Weights of a small transformer language model.
Size: width 320, 5 heads of 64, MLP 1280 SwiGLU, 15.9M parameters.
Architecture: RMSNorm before each block, rotary positions.
Training: a variant of Muon for these matrices, 379M tokens, 10276 steps.
MLP neurons of a small language model. Each row is named by its layer, matrix (down: output weights) and neuron, and shows model dimensions 0-159. Each number is 500 + 40 x the weight over its row's rms, rounded and kept within 0 to 999. Numbers have three digits each. A neuron's up and down rows have the sign that makes its largest values positive.
A block is one neuron, or neurons of one layer that tend to fire together. After each block is what it responds to, as a language model described it from the Wikipedia text at the highest values.

L4.down1275:478512489544464539510498502413574565482520465504487512480531427538447473521517560537565442533490527420494480538440517494462583464509428508474478473470489543506572525496508495460522509536445522558506461561488437474482510500488427472461493599511584491479510491437530432456482456567486519553483490518511560526532501483552509475500543463497482493555503451499446472547464575591589506545420475505521480507481474445463433531560504501486424458482502526536488501571479485472499463494490558
Responds to: Final word pieces that complete abstract or action nouns, often after the/a or in headings, such as acquis-ition, shoot-ing, stor-age, announc-ement.

L4.down383:507460515445497474507619479480547482429520480473498494506516475446566462574491531581523604606485607514465527466575503495521507450485514485493503501502523488552582502477456519480534481502490422528492499483485526498483541500457547421543560517483474491502523494563528465490527455468475485545498502469489498540472489452545497526471508490456476484518531563568609527497493526512489506455555510521491482447481497470499485492520507442556470452505484471503570499501525462423489479530506511
Responds to: Word pieces, often the first piece of a word, opening headings, infobox list lines or table cells, e.g. Rec(eption), Veh(icle), Sc(ore), and bullet marks.

L4.down1089:475457452499545497490449554480454385486514528515563486502454548483540482518459511401501498539469435496530583427539490487504475503451515507503458479547542537528500425457493494603528388518518518572477525534445562540539535486554524530474462553448466496519502496548413473538455485437456519559449501520493515512509512546524413438529492477501460485481507529483473516473516552462448464476488468475518535441554521489512533522513476494479508409509532496529487505478507418491495468489494449
Responds to: Last word-piece of a person's multi-token surname, often Slavic, in results tables and name lists, e.g. Krupny-ak-ov, Pop-ova, Kubia-k.

L5.down27:540489512452565488514510489513541483529531453573461534525464505486489501461457430456436497518516514450491552497568481501481469501471560566486545510492570570452493477527513558473473461481501529471478528439471534500447524516514461467526487482431571480468507552546516509527488483472516510486557462502520476549450524514542485567485525482493456519490491529518537468413523493425502500405480445440436552544451482535424571513576501543418457506482494451539438491484537443484445513512391501
L5.down721:503526556560538513578499531500513489642463462497454486479503472434502565520444491518506499470459456477506569541522508527503536504498507500477488565428522544453536446536503461556487498483492483473528503486455478567678524497490451563491502517496483522615476510523499485523489435525477446451486471480467503499511567565456478547539475465460476536460613433529513486497534470508496562459510475475508552510512504488502519519443503558501518491425503481539482503520543514465582481525512476
L5.down932:451506489445524533473486416458420478557463442416510449495541493483475476531455494472530471478478442499469525538555498611560515398541577493564575473507551459521473466496456458437525562488473554519498504545571504516551569508497460504501532477505511539420477473476488479466494478545466439433462505430443418545499475538543507511530482482527490456506472474546518537485521450501508553552464508537494469507503567475518575539487484507458492454521429550570483462434521519469468545445536547
L5.down987:568489423485487509467514511507498463500511458503551505511475558500535467488493415481528456471553566534541521455472518488550519564539482428452593470506463413458463418468554499535550542489435526434504529413565533408472566514641622513580479528417528478543524573523511464476468521488509500548536465532420537568509495486540493516521459477385485509540486524483437523465456495507481494512500552461474450506481460489534457488457573571555538525481495455534471509478485527512481514544514475
Responds to: Mid-word or final pieces of split proper names, mostly Slavic surnames in sports tables and lists, such as ov in Bobrov and Siniakov, ev in Alekseev; occasionally other split words like forc-ib-ly.

L6.down30:559475537501513506463578510530526486443506496531451496575450469483518473460519550417542493486527519523482488508478499517607485447539492500480500502461473472467484537472506439515533492480513540486432524562575504422472489434555483513460492528533547526521536454527492506494494527537538554515525524513521480461487516520522484489525557465501587487508564469576477434553475414517557519558502517556501507542569495552509541504544505502474552510524458515540476570493524500557482377476487495
L6.down79:491511458515514529509449472488554507447530510458438496538480546528509488507460460536513465475534507557528544474464467512558508522446523446572432472477479530507402516462551524552506435404559508446481503500558541474500521417439497481467467509489491454517497523472543422535427504466528436491535443516498503544494392517537502481483522541567547424488400474505461474531454516502514527521486474495466460571493462531528478455490555571531470433517443532552504460527584525550486469487556447
L6.down87:510463551481428488477460514490505508478496508512575617417520497545537565508507499537491567487461518471469531509464522497519541494531436519505453587521478542515468524524503570463492509453480538475518481505531518464470490478456510495437478470501526514507466480503495563514507604538525481523521445509513494525524521384507496514447533429467525486554499470510560457437486479557428485485497499497544500510503459393484441544501536575476396484450491458535535463500497461431517534622462507
L6.down129:456553474491499564456522540481482511509524498507484535494475535471552518525495453464522514501533461501530558508495466459500417481413557490545476510555513458493471442546509450498508473522536538519503561510462467519463437479522484503588524570456490552466462516524478496490490510509463482521549524528511517472517499512516527459507493546542545539492507541478436526491379497450499581464519395523519474561452537493505515538423414414452483510507472521445523541487610454510519480524531495
L6.down193:428451525530541557515488471445482471433451419563503539518458454570549535541499504557487500480476464558552573496551514526572405501516479505495476549520513502500426530493521470516512466500429499557513556484496546483488551502517499538501476519514599473443518579503511519473538516456458433518503542550512472517491471533622494518530506516531492491529543521482512550505527476513517471429432446539550515521480496505510431560492479502482457582510519497516440519518569421518434502503599497
L6.down231:545517502459543451410472470494474458463501514510472517458478466518543469523445446560493508535483619472509507470552550564516466458450527495515539446536563524518490483500554514485497533558473435494510565496501506506415480439456568477552426519500561431518445542552496562463476431586479396573490619539451488585502480508450404606473557483481535419491451509507495471502501474467563531562468514479463522462497480541502461484455530422501508493443469552478516523528567460461529499469491484
L6.down258:457490511488487466524489551493461498505524521442465458500504454449438544495436468490524548476418496509518503488490533484542489490482495491533462446536522546530459446515537514530432548508508472553519508471491492432628536473555480484515483537493512503508484540513535575491465544442402533540419510589474568606510489448514470476505434433513487534506485478517530444509494520573549549535508544533425455460477496429526520535492425486431575527470484508499534494472474439506487441545470530
L6.down275:501565502472446508514584557432559484467544450507497493539493520506558479541473533513525501503465512425461500521560459472443478484535543493413515438523489593524497533599500565525484492545523461491507483501529445467547486529503513547574515509427474565462512535466495503432486505613461521484540507557467479489512531521549475530449451475525474454424447345484496457467444508514503541469480499467506452492497450464527566556429470530428418531565534517485479538493513457486450498542539485
L6.down317:431547451476458508550480500490520551504536562407473527469534503574518512522494579467508484429485464454569549537551487470437478480522429464472502498479487489521551523408489457461460455472535473540467484474549522511421521484478528496450616441413536542489541505547512580508466475544618454399469525511449442520511480499434472487486562486491537421494508463507485525463449470479491504472540454494457563493475538580422486461539479478484468530558478506542511431495503513455472477524545478
L6.down591:494481498446457548485555518477479512462515531485516518530577540508552527548466499488515510507507499478500440519546499475531515522434515483441468532510513531502522490539478552463587479407503510595453517592600456556561438461505545498560488506458558557525469507429464491439499501560533523504518468496475529448459484522492510564524508448485449526547474482421504522478501541429467555515453527509482521430485514486482480494457464458520518532518469527468491403544475467545527499492593490
L6.down712:474512483525420521519498610502584427458475499522518467460555498445489568565504466474519473504439476439467472582481547466521466515468552480501511506543472528524485473491589438517441498496537565490421480507503424440426533582488439556402532549510537514535492575480464505449517449536547518455485542549459445494549531483469522558539535565480563510493556519440516492519399515496535528553498425568494522575429461534549466547524551543495532472494466537522448501568523539487533465442463419
L6.down826:473456505438494532458523493546527505473518539505472586515512478522472490480463507516505485519555513429505487463474491510526553484467474465504494475461397523524473514475511455514485492482566561568462519470476600486510527532509476547528444550511458528543526509448459531423484470478480505514515444505601512435512420499467487503488487554505515512478461512494588488489466450480440510523453515519556402476550492516573515462512503500486457524510464462504485475459489459441511562508471536
L6.down917:546425520529567483449466505481507476495565524478481497520496449580475495538556452518503520466577479475522505559477486507479479483521488406538541462470510550486461558464496483518498480514523482554539488461513487498434493441437530456564571528495467406454526518519507489478570500540515526511510509560522514432474528483541494477422613417566558455575493505505429469494577444574468454425483479489483478498427453485509535505523426482508506479436499444529494447562455579456506522533527520
L6.down999:553556537486503503566503507495487491487510493516568462492541510493503479464500519492436532553555525514515425518522457509519489464535499489497530579523562434491487492459459471412475513511451485499500516500533442479457544416551430521555464467579502497534511507485516571473518456448519517500573496489513493523518472480434463479531468509509566485497523481515503567557478468474572455513558515525483480519475481455464506510525439536419528474484477454481530494498534492523550559479469484
L6.down1188:436526462482493573491556465539544520462461473527504515528513516487568492551538538547587482525493567489500469464550547478476464543438463495518485546586476544493509484430483474400485487536463448518496519501526446487539512493469501511461500513501513560535523446552501514542529508567529533525575490544489500487489521530541496426485513539483516489468471496426456471527522520440511555462420500441501559471432545452513398502437483456485524501524503437543537521581523435466432500572447618
L6.down1234:527476469434511520484521503540531460504506507491475473507463406443506487506398522516550470489434512520551449583622534534539497528491493467533521438460414448533498463525498565500484466533500508531547532461473506467432413499525533537465523483491494528561494559528541529519422496540518491542520498538409480546466502497451456541549539462481473497508474516560487465484483449470557494519477478542550419494543453505447544471508547497471514453528506527495424463496522509509526503494496588
Responds to: Noun or verb stems, often word pieces, just before a suffix or a to/of phrase, e.g. access to, pass(ed), trans-port-ation, caus(ed), support(ed).

L5.down140:495532517514464491518481482477493516476510486412435533509538535448460539480489475496513533463427574485563491544438488526551560588459519496448451496476502484563555433478536557508454437505520513499521508544454458468526482485598455484495489493533577503473550489452463465445554438521493532473475501477469555555499430544513442521546489456485423516549441497453507541479451496571509567570454482515468500525525518485497517524455448494490498521546517441486567463524489450499532515556487462
L5.down147:499490509535511524564466407442492534515526544545446538467473525542516508504478564521518532463489509475430477492419527468546515500517471456477454468454555478529542493485450545482547530535600556477488506469422489425509567431465502482516487523471572529503526465543552497482511480565461497526543552538398520464512526535444504472511528410532524496515454523520508523521536520529592558572479442528479461495498494464513516462507548432551466448502557514531516474505536468527473481490521476
L5.down290:499557570440567579490459559540534508601463542479490479601529555572442527466524494514509519501497469455479489504412484491538549505502482508481443500532576503506502511526469546455543498470561544496487528569453502481449449540477540447512504492492489560485497522528477545556476520438498507554465510524476422539464587480525536458603453517539588508521456428492469475456515422479446527499527409435531475445524514486451525506470532522473498483568507468494509510480548493503527496548470427
L5.down476:512513460480530525508472528429574463493494548411526516535523449480594476541483469463552507539516524583487465491491484454453507586518492533497508494541480530445574526478531534551474489444448515476462516480449515495487535505489582469505485443437521534521476471549477577476591491483503446508553446541435550473586482468459529514483457508471497521559501486435517508498472522546457433482405472473406553496513503441520545549459572497470467486482451499401512488509522510447463442547528538
Responds to: Line-start dashes and label pieces in Wikipedia infobox fields, especially "-" before "• Mayor" under Government, and "Elev" in Elevation.

L6.down13:457485466446464499513542580506495484542491549475434538483505482476454532519545525479415490523523446490445445496479489447485563429459547424525595484488523512493505487468494572495520516567564522449518525506560494501507492455506503523513498507516469544498542482518406533539502538475495499476563533508481451480477509503502526466493476454519523510506491565482501411491504486494470531518562527473494531517566469433552557517535463451525385430512437479470481543466513514383489534510503519
L6.down42:492536506491536565495438405429466460562487520419514482498479520544470514435523518507483522519485531456492476477448579462520524537519445533531454462523466504497522498451432475523493475500531473492502552500483420508568568466470479505493499485508522495514547503509486537509591482496509512437489535474454462477523467555435558559495484496542540474458490574520496519487401507496530525439480546472450512483565510566482587517466441538577494455498477447418497458537528451449531547488511497
L6.down95:533480496469506519424484428495527456465462525516424513513509511495420523489480510514500561439459522470471497432473487533552525493504521496472490453575471498507469465510488509536397463552479477515450549473525537487527483545467497469556461478462500513476532405569464526480472477559542479531518520541520502523531463578512450448455464433556513591457432513462395538527522512525469552528481576519424549476533446542482470517455459617493476548495494514483539435513486523488535516434453466
L6.down146:449507531528426441490487488468569508507537507446420524484423546494429517446551475474478469452554506468523504537545481477442522519552432433546446532463553599557556480449507461499518480509444524531526484621495535497513514507501492479487577553508506516465444455476499467498552482475494594432522522450497502485547527449507560527471499538511520467465491517495470521455474506509497490480500456575434507496469560448565484474502519558448476538457440629486519510467567555461438476546505533
L6.down155:538441536486544503533422489454441444508541458471534452507469569561521512549549546531551560534491575487512487561554489584500570534521547506508485582466434483498520475461557513473531511466519456488534487459433477464461544492518446510551471464506503497486459454516504604472480446530542550491541552535480490537550496509552504510549568548450504484558504598515551424518494518547563404515468475508503478554552465505505451574504543520506558457476495490457506490499431510502469461463486497
L6.down195:472471531453500503478488509513499500475446498593481506531534460539467534530492516496457470598583555487432441496582473575462535598475538575557386516488516518534506575427506509499460560494494467516481561504524471523527522455415470478506511489466526541511390511526441559496461458454460507468514541601411472505476542585480499480451489474508554472547483431427480507465481544488481564515489535487515542490462456432511497584473488516540493456503518413472532523468530545566520544526507470
L6.down293:531417507501508602527487538462503525515562497454468491467459559574498476520465505490510481504480512560499493462448567417551509495500496554494502533524543475479473524470549540513515511489496501496464605501499430562461514541531494515478533525501495533540526488506479504485491528511503507501411564568507561536476501482542432533453462507460549475456512458500500425493489514501444450471509414486559557464561480487505488539429493567513535495527478517438495399450474503504531520459597518
L6.down372:484503542449530550439484522545514514521504591473519469464517535460542490479486505491402530538489455564489524521538469487548522513500565503541496517490509487516456548472530565429544545550437494486494452540463463499412560448428536497518457409540490505488446478440509456497493492583503530485522548575513430494557561442558565488487507412479550490527569527509556438444433513402547411565515458510447409464536557493445461441493503474437483488475565504515533515521503442499504487489545500
L6.down531:617459461480441578441604487466502481518504477524549510548619508467485515443528497501487540517483511565450515459517497468437447423590540407455541501531494454417460500494531525489526483540454528561458513482522446500469482470470538487488499568477506540546506534448523474508497577524487466565533505466503545535518461495459502510544481519458469494478519511527514471539408477482453454523485488526517464536550557481539462431513515555533501542459458514504473517507493477503425502473475524
L6.down788:536546511449461515497534473525477515475481520533455494464507481494442475557501449525543477430410437402472586486623475497490498507519504485503504506527510483456515503467557468497457528540504504512455453642465482456615501527541527512532529542368446461535508511525410519489498525457515449521521472574460537507515464528424468465454502483485465533445519462494540502507478553506491444509497531478515513537425498484467467469511507504499517507469461565496526504433489509522545470557431530
L6.down792:547537500545476471485511523492540541497521477468530461559498468541518425549531517421514461466459442514501554475446443438514522456503495500477563487476521469485528543439449573491605530498524581523433488453532443422606490499536481449568429543465476443471543487471515541531530535500516506513461573490482545437553527554535451443448475539511434540450484494442496548502555495464542510504485530559526491530597582511488487456439525483448484531482504517478499530527452546495524554518492560
L6.down1042:481480580523525475475574534540522476442508469563524465504502490556507507474515582497471466528478501507557532464575501465501486450466494463528485505472517516542483497491482462593532493474508528452433457482423449457562508467474472534528512475475457530448483473456467435528522494429513514561460578522411395552516465531526498439496493462520464469528502506462526565458482573519506529495569404582470523488540589499540465476521535476530614563509477480455526547473513520456440555464497483
L6.down1076:433505519521504491549465460475493441503535498393420534424547488425471508517546505498517548527543477461524475472450452544530559474459431489553493463517499557509426495521496548478550553443526515519557451464470492532538513497467573588541495550525467487558588496537555536516491428518462443493564506496492551495490500569578471511450609505498514412506448477499534530481511520568496488509524494401478491501458454623409536520446505544503512504550463459467474582484506480432480473477482488
L6.down1127:533490558488497455436497505558530473532545523473415477552519457466482498431523467518458517546567531504516585468540488535489513502486471604501469509388496507510540516520472550505527462438492510546494509493506536603453535513524440507468453527522514445489481528537453502400470515486362508443469542512497455561510522446467465562506462493521573490505517585551484535508516488508473503500458458471518464549483462515553477444546519481494490512536525500578518520574433470460433552485518525
L6.down1212:503432494547464497500549468550521522467530475588446537453494483475524510520502475431441528471547503461481520447543498497384457520473506448539511482614481536469481531451520470479543485489498554479522473524464545462426490501457544445456486512527506486527470455454491490550447526476398534521589440539480439456470422436475523572492495510523429491476570564503455465561510428431464536578505456466483463517563524473513452491512482498475518408449445509550445552498529533456517558427479499
L6.down1213:518539463540540535594534529519460544609481508525487449481515438504517526429475484512487522453476521517469552454513473525540515496488510557579556471541537475531560513525574509481535458537476550543494500415571432493536452514454477479442569440510515597520531462523536489511450478564601536581496486523543536439588498520481475503499521483524502500494535477509515492468491459459510467556511497485503480457496471507544565457515562560518495519469601478431497504444499467533503485469590507
Responds to: Tokens inside field names in infobox lists and table headers, just before a colon or pipe, such as Mayor (, Genus, Postal code, Site.

L5.down230:467451465531526488469506559435479505452485523507562525530480487525566483549429552540539518564503517424495467473490472502537479463507481497491476498446509627479496572516499445464489474528480553537508529433441495482501507520484500464510530574446472576486454509538513447490474499562506460587569484493469482517536487521543435555467437524462447486454500452480521560580465507508499491466465482551457474494489381518464504570488522558464495514491513547492534487535555471487525537510410542
L5.down742:427435538457508492414501539515482435530472504529491510568461432475494460472517456495485542461515456462427530580502469486525532454497474463471459471423508572539505500505496511483529503488527466520529544521441508548499565482478485446503486487508497518445484478420432473512589497548415508491551521452488523553511499487542574529526552551511496496473527486538477513497465490433549450420449509435475509540516518514450541484465472465485472478553517555460451577437491447465500537542438534
L5.down778:456445479459505530546493509457480470509497469536491452589561493488491481470495508543469466541468509479435534530436458580544509496432528482540459468489452442527547472477452532573497479526514546523417455504560503535441493557542480551476491493544519540477486532540523462485461420477558477493451463503537489520520476502613464474521538491571445522441511444571396485468501496501508497488518495499522533524564543521435506526469434518540499491501493461525506437562566464453495570489476534
L5.down1250:530480475597417522529468475558536506487485451465453503483448487455458527530489493482504454435391504476547545429519572445518520511514494505495492428454494513482538430490527510506514540453447461476484456490484447521442448486512455513423469522600582506479471577454545518466453517535476539497532532493496459495495557434545507510465469533459539561499491616518559473490478493526479447540396470492523496477549519453548506518528487454537517519463486482528614472534493477504505458445550563
Responds to: Final word pieces that complete a split noun, often abstract suffixes like -ment, -ure, -ation, as in appointment, failure, recombination, plus nouns like role, status, died.

L6.down2:552477485577523495553556521491462382438435459490516545523533496423483550476401479490542429502498532412468513429550494461550524465532491510492554490557564414545506459456484514522545497523485501479501491458481450483533499459524465538482435460438525560458509479534498521495458495479431522499491480528423474489461480597539472509449493569519482477577483506485454493541496520483477462529466449495464573500515544502447478460529487522508496487521474483520473488474505491460499491476516463
L6.down21:508410467498565541586508478516438489530426514519530493473458467546530542519485493485510527424526504497545514469475456498512528494490537470439507484588552406557523471430535510495607526485500453457490546481471425507568462574640552585495529529471487567484458598472455458447484490529472503600482480448479540490501491512530448521472511541550496514512460458541521457524462486509547503537481527461435473535496532476479464454473558522482467549498487509495548555559528564467508530470557538
L6.down80:528480517459438452529570470576514458524551480517529529461439517499545531496541456482502501443524447509531502512510473493534488458563531497505449553591505471522508523454470484470547597470500475543520498535528454482446500453494515485453418433435457405537440517479548549474460445501508509540491479426488470455492467490514443537538470358514589506536472528466537559501450570463522436504490526529469538535482433463522509455514554458509438469477532495527493543539454490606488525496480483
L6.down160:493504394519517486549530607503479480524553487531554429435476471497539487533526487531520435498467544472486485412509577589528556538489498454492455558498527549522519453531499508545494455450555521501437503470512476477482559491568565497472513470442553536480491461454472491499497558504434408448562405515519542466509561534479462591426469458491427578539483508474420509479526501461445500534497442506534578519451456539552422522541516509526508473516486544529469512532518497522515468509484482
L6.down286:594487423496446457508524538512484560473468497514488427475498531535497476475463466521559556508504486461525436535484475533529520452494543490509538456495514528559551458531577481463538562488494523532536469480502489564497535517564398462456526538560488509526484490512466451487599500511495511482486480488470456562511573492533474497501489535553484505508468534483514505558465420496446475531523485473410464483505588551511509482477531520559503570500543534500520519469430502516480484551460413
L6.down321:542472488468467446489558509435425467524508502483507553449544493489451525462593515547517483499419472525473484491502544490533512541469471516523447507481510527504414589512514471502567478445519513585439485427516495465533442454433474519557525434472532480460466557512504449529525473479489500512562501485500486476572556496481453481546469477549536540526515529466510513451489594462488489558566571503476539553501462469482471450470502546485459449491526522426527490585472444498505443502516481
L6.down380:460530526540507510523514505525467449598580459515519517479503469441497470502465495437489483391487572438532483486497526457472546536489458434527575512432484491487536529487493510505510479473518435500493530454564551519545503523546506525513521538449439527438456487540522477460411588501482520524451493498538529519568480483551553506443488442530481477543555506490546428537468521532524499454496455464501535548506507496526515464436504482467511601522448525528461564490515508496511481502362552
L6.down384:466387466528539527568506451502519524535519446512471516451544515523504432479561501560474487470477497470507500497450489509452510508469492479537560526517503481494482507474549497429506505562556510475470431577535569541434475492545553587516440479521557517468479429526500536519543480473517483510459472535501532536556507445554526596524502439502465469524555586511539486519500433471545491438525443533496598543514481513482453457515453540436533516470514475458489471478510471450563502475570441
L6.down662:522454510525496519498540407503460586475461468462521490512497504509536515503489486484518446460515519453542485506563492524506418459568497464484450533467420557530546520468512548510513473417469520432468547482480544560523542507559487577512491435513453504561513410450459514461454483580444469493503469459466491459504429460511507542519532433596513477529514503497492442527489517492496511512518419504432487498514468468536497463482494465472560552458383632484414484533421433558521475548455443
L6.down677:489505508523487446432531497538507508458539510567479480502504473470560499503514518503568529438503546508508487579534519483511602536532558502497485556489466441490545499432553481448435523519564583517422509534552487561447516495438443487512529470513498535584452428515530520550518494547475503514488522496465561595493491436504524519549457518492487450510574492484463483521502441497447548548508498474497476468455578450446468449482538458510541501468532490502479502540569502493547472552501481
L6.down853:518475512464551603483495474452529429435500453543532453426515531517508580460488495452547468536460550528548453514503506483572444494473551523465465504513445483448534494515452455569490430562508518510453452475529567500520543457514497510501523443471486487545489494572381500479478468454488550501471519435383435439461481502464519528460527507485462505531486545559483523502476565527511470442500518573512525532431468539554582544571394455450517466498495504440508504508530415569464484551523493
L6.down881:470495552496490484456453464514475470529551576404445427531464528433426511497478540525534535486547485472431496435473496510491501491472508493556500539495476498493507501519430530535492608539500457547449517453546554524494527473497487536467573506478458488480565480492496533532513486529488457506505488440520586477505562559420518496423513469625499423512498516500561532580465548561521460448527443500514507495461500510476512468531491515489521506487526556526492449514519505564449590516381409
L6.down921:506471484493485446492486514526517493493439528488436496552438481501502517465460489489492534534433526435567469526500495466470503514529531465476518527519474419495458503487486485495523540502445551576479513524508532477478475438648431486494486519439436469554470494557510583526569517580506513472507492522479507512530472493482503491464528407467459429481526531485501489454581417490491519510499471462527533478548483452509495481457497489545524510492472476494477469548511573517536511485520559
L6.down944:515463517504592454527496450477467490552496491552461479451427497484453486492509502529531468503476515503457528437481467468473490450498540516528469474510524535497514445537514534496525559529522533470508517374544489522462535471481578499575457493522484481504533484560499552497485526498495478576489531526541503531435556433480487496522487509415486450557507411430492495549493522559577499461484486545521524606553437465541460516530505528562532452500500443459529517516537347475552490477456457
L6.down1052:497464550452444517524483565468447506504465512497580390530513509476549531482428525503528543502477427507474506473479478499484574505485504482483473448487508452513446508476512542514447480439521468489535461527525460572495452526482429450501554521493473498502519494557457482508504522568535508386473467544532502415532425509502533524523429551505497524516500456470490519512491475511449421474496470502495494526511448501569417452540513499515475517544443506513525554465394533494578524543475473
L6.down1080:476479520509502514485544488478455478509543538497521522516474512487487616490467488492509455476489502450437550513438491502526492467481586527437487494510531473515477516512462450504477562480476500454542470486462519525538589464546479492548518447566430476474507463569534467450517505456464454472523505565538493518514529453534424523522506453548470518514495494511418486544497496504469467489574514488392488503510440513560402458455519533551577488509455465455511492495547554425441509500534469
Responds to: Subword pieces inside foreign, mostly Slavic, personal and place names, such as -ov- in Filipović, -sk- in Bukowski, -ow- in Bogaczowice.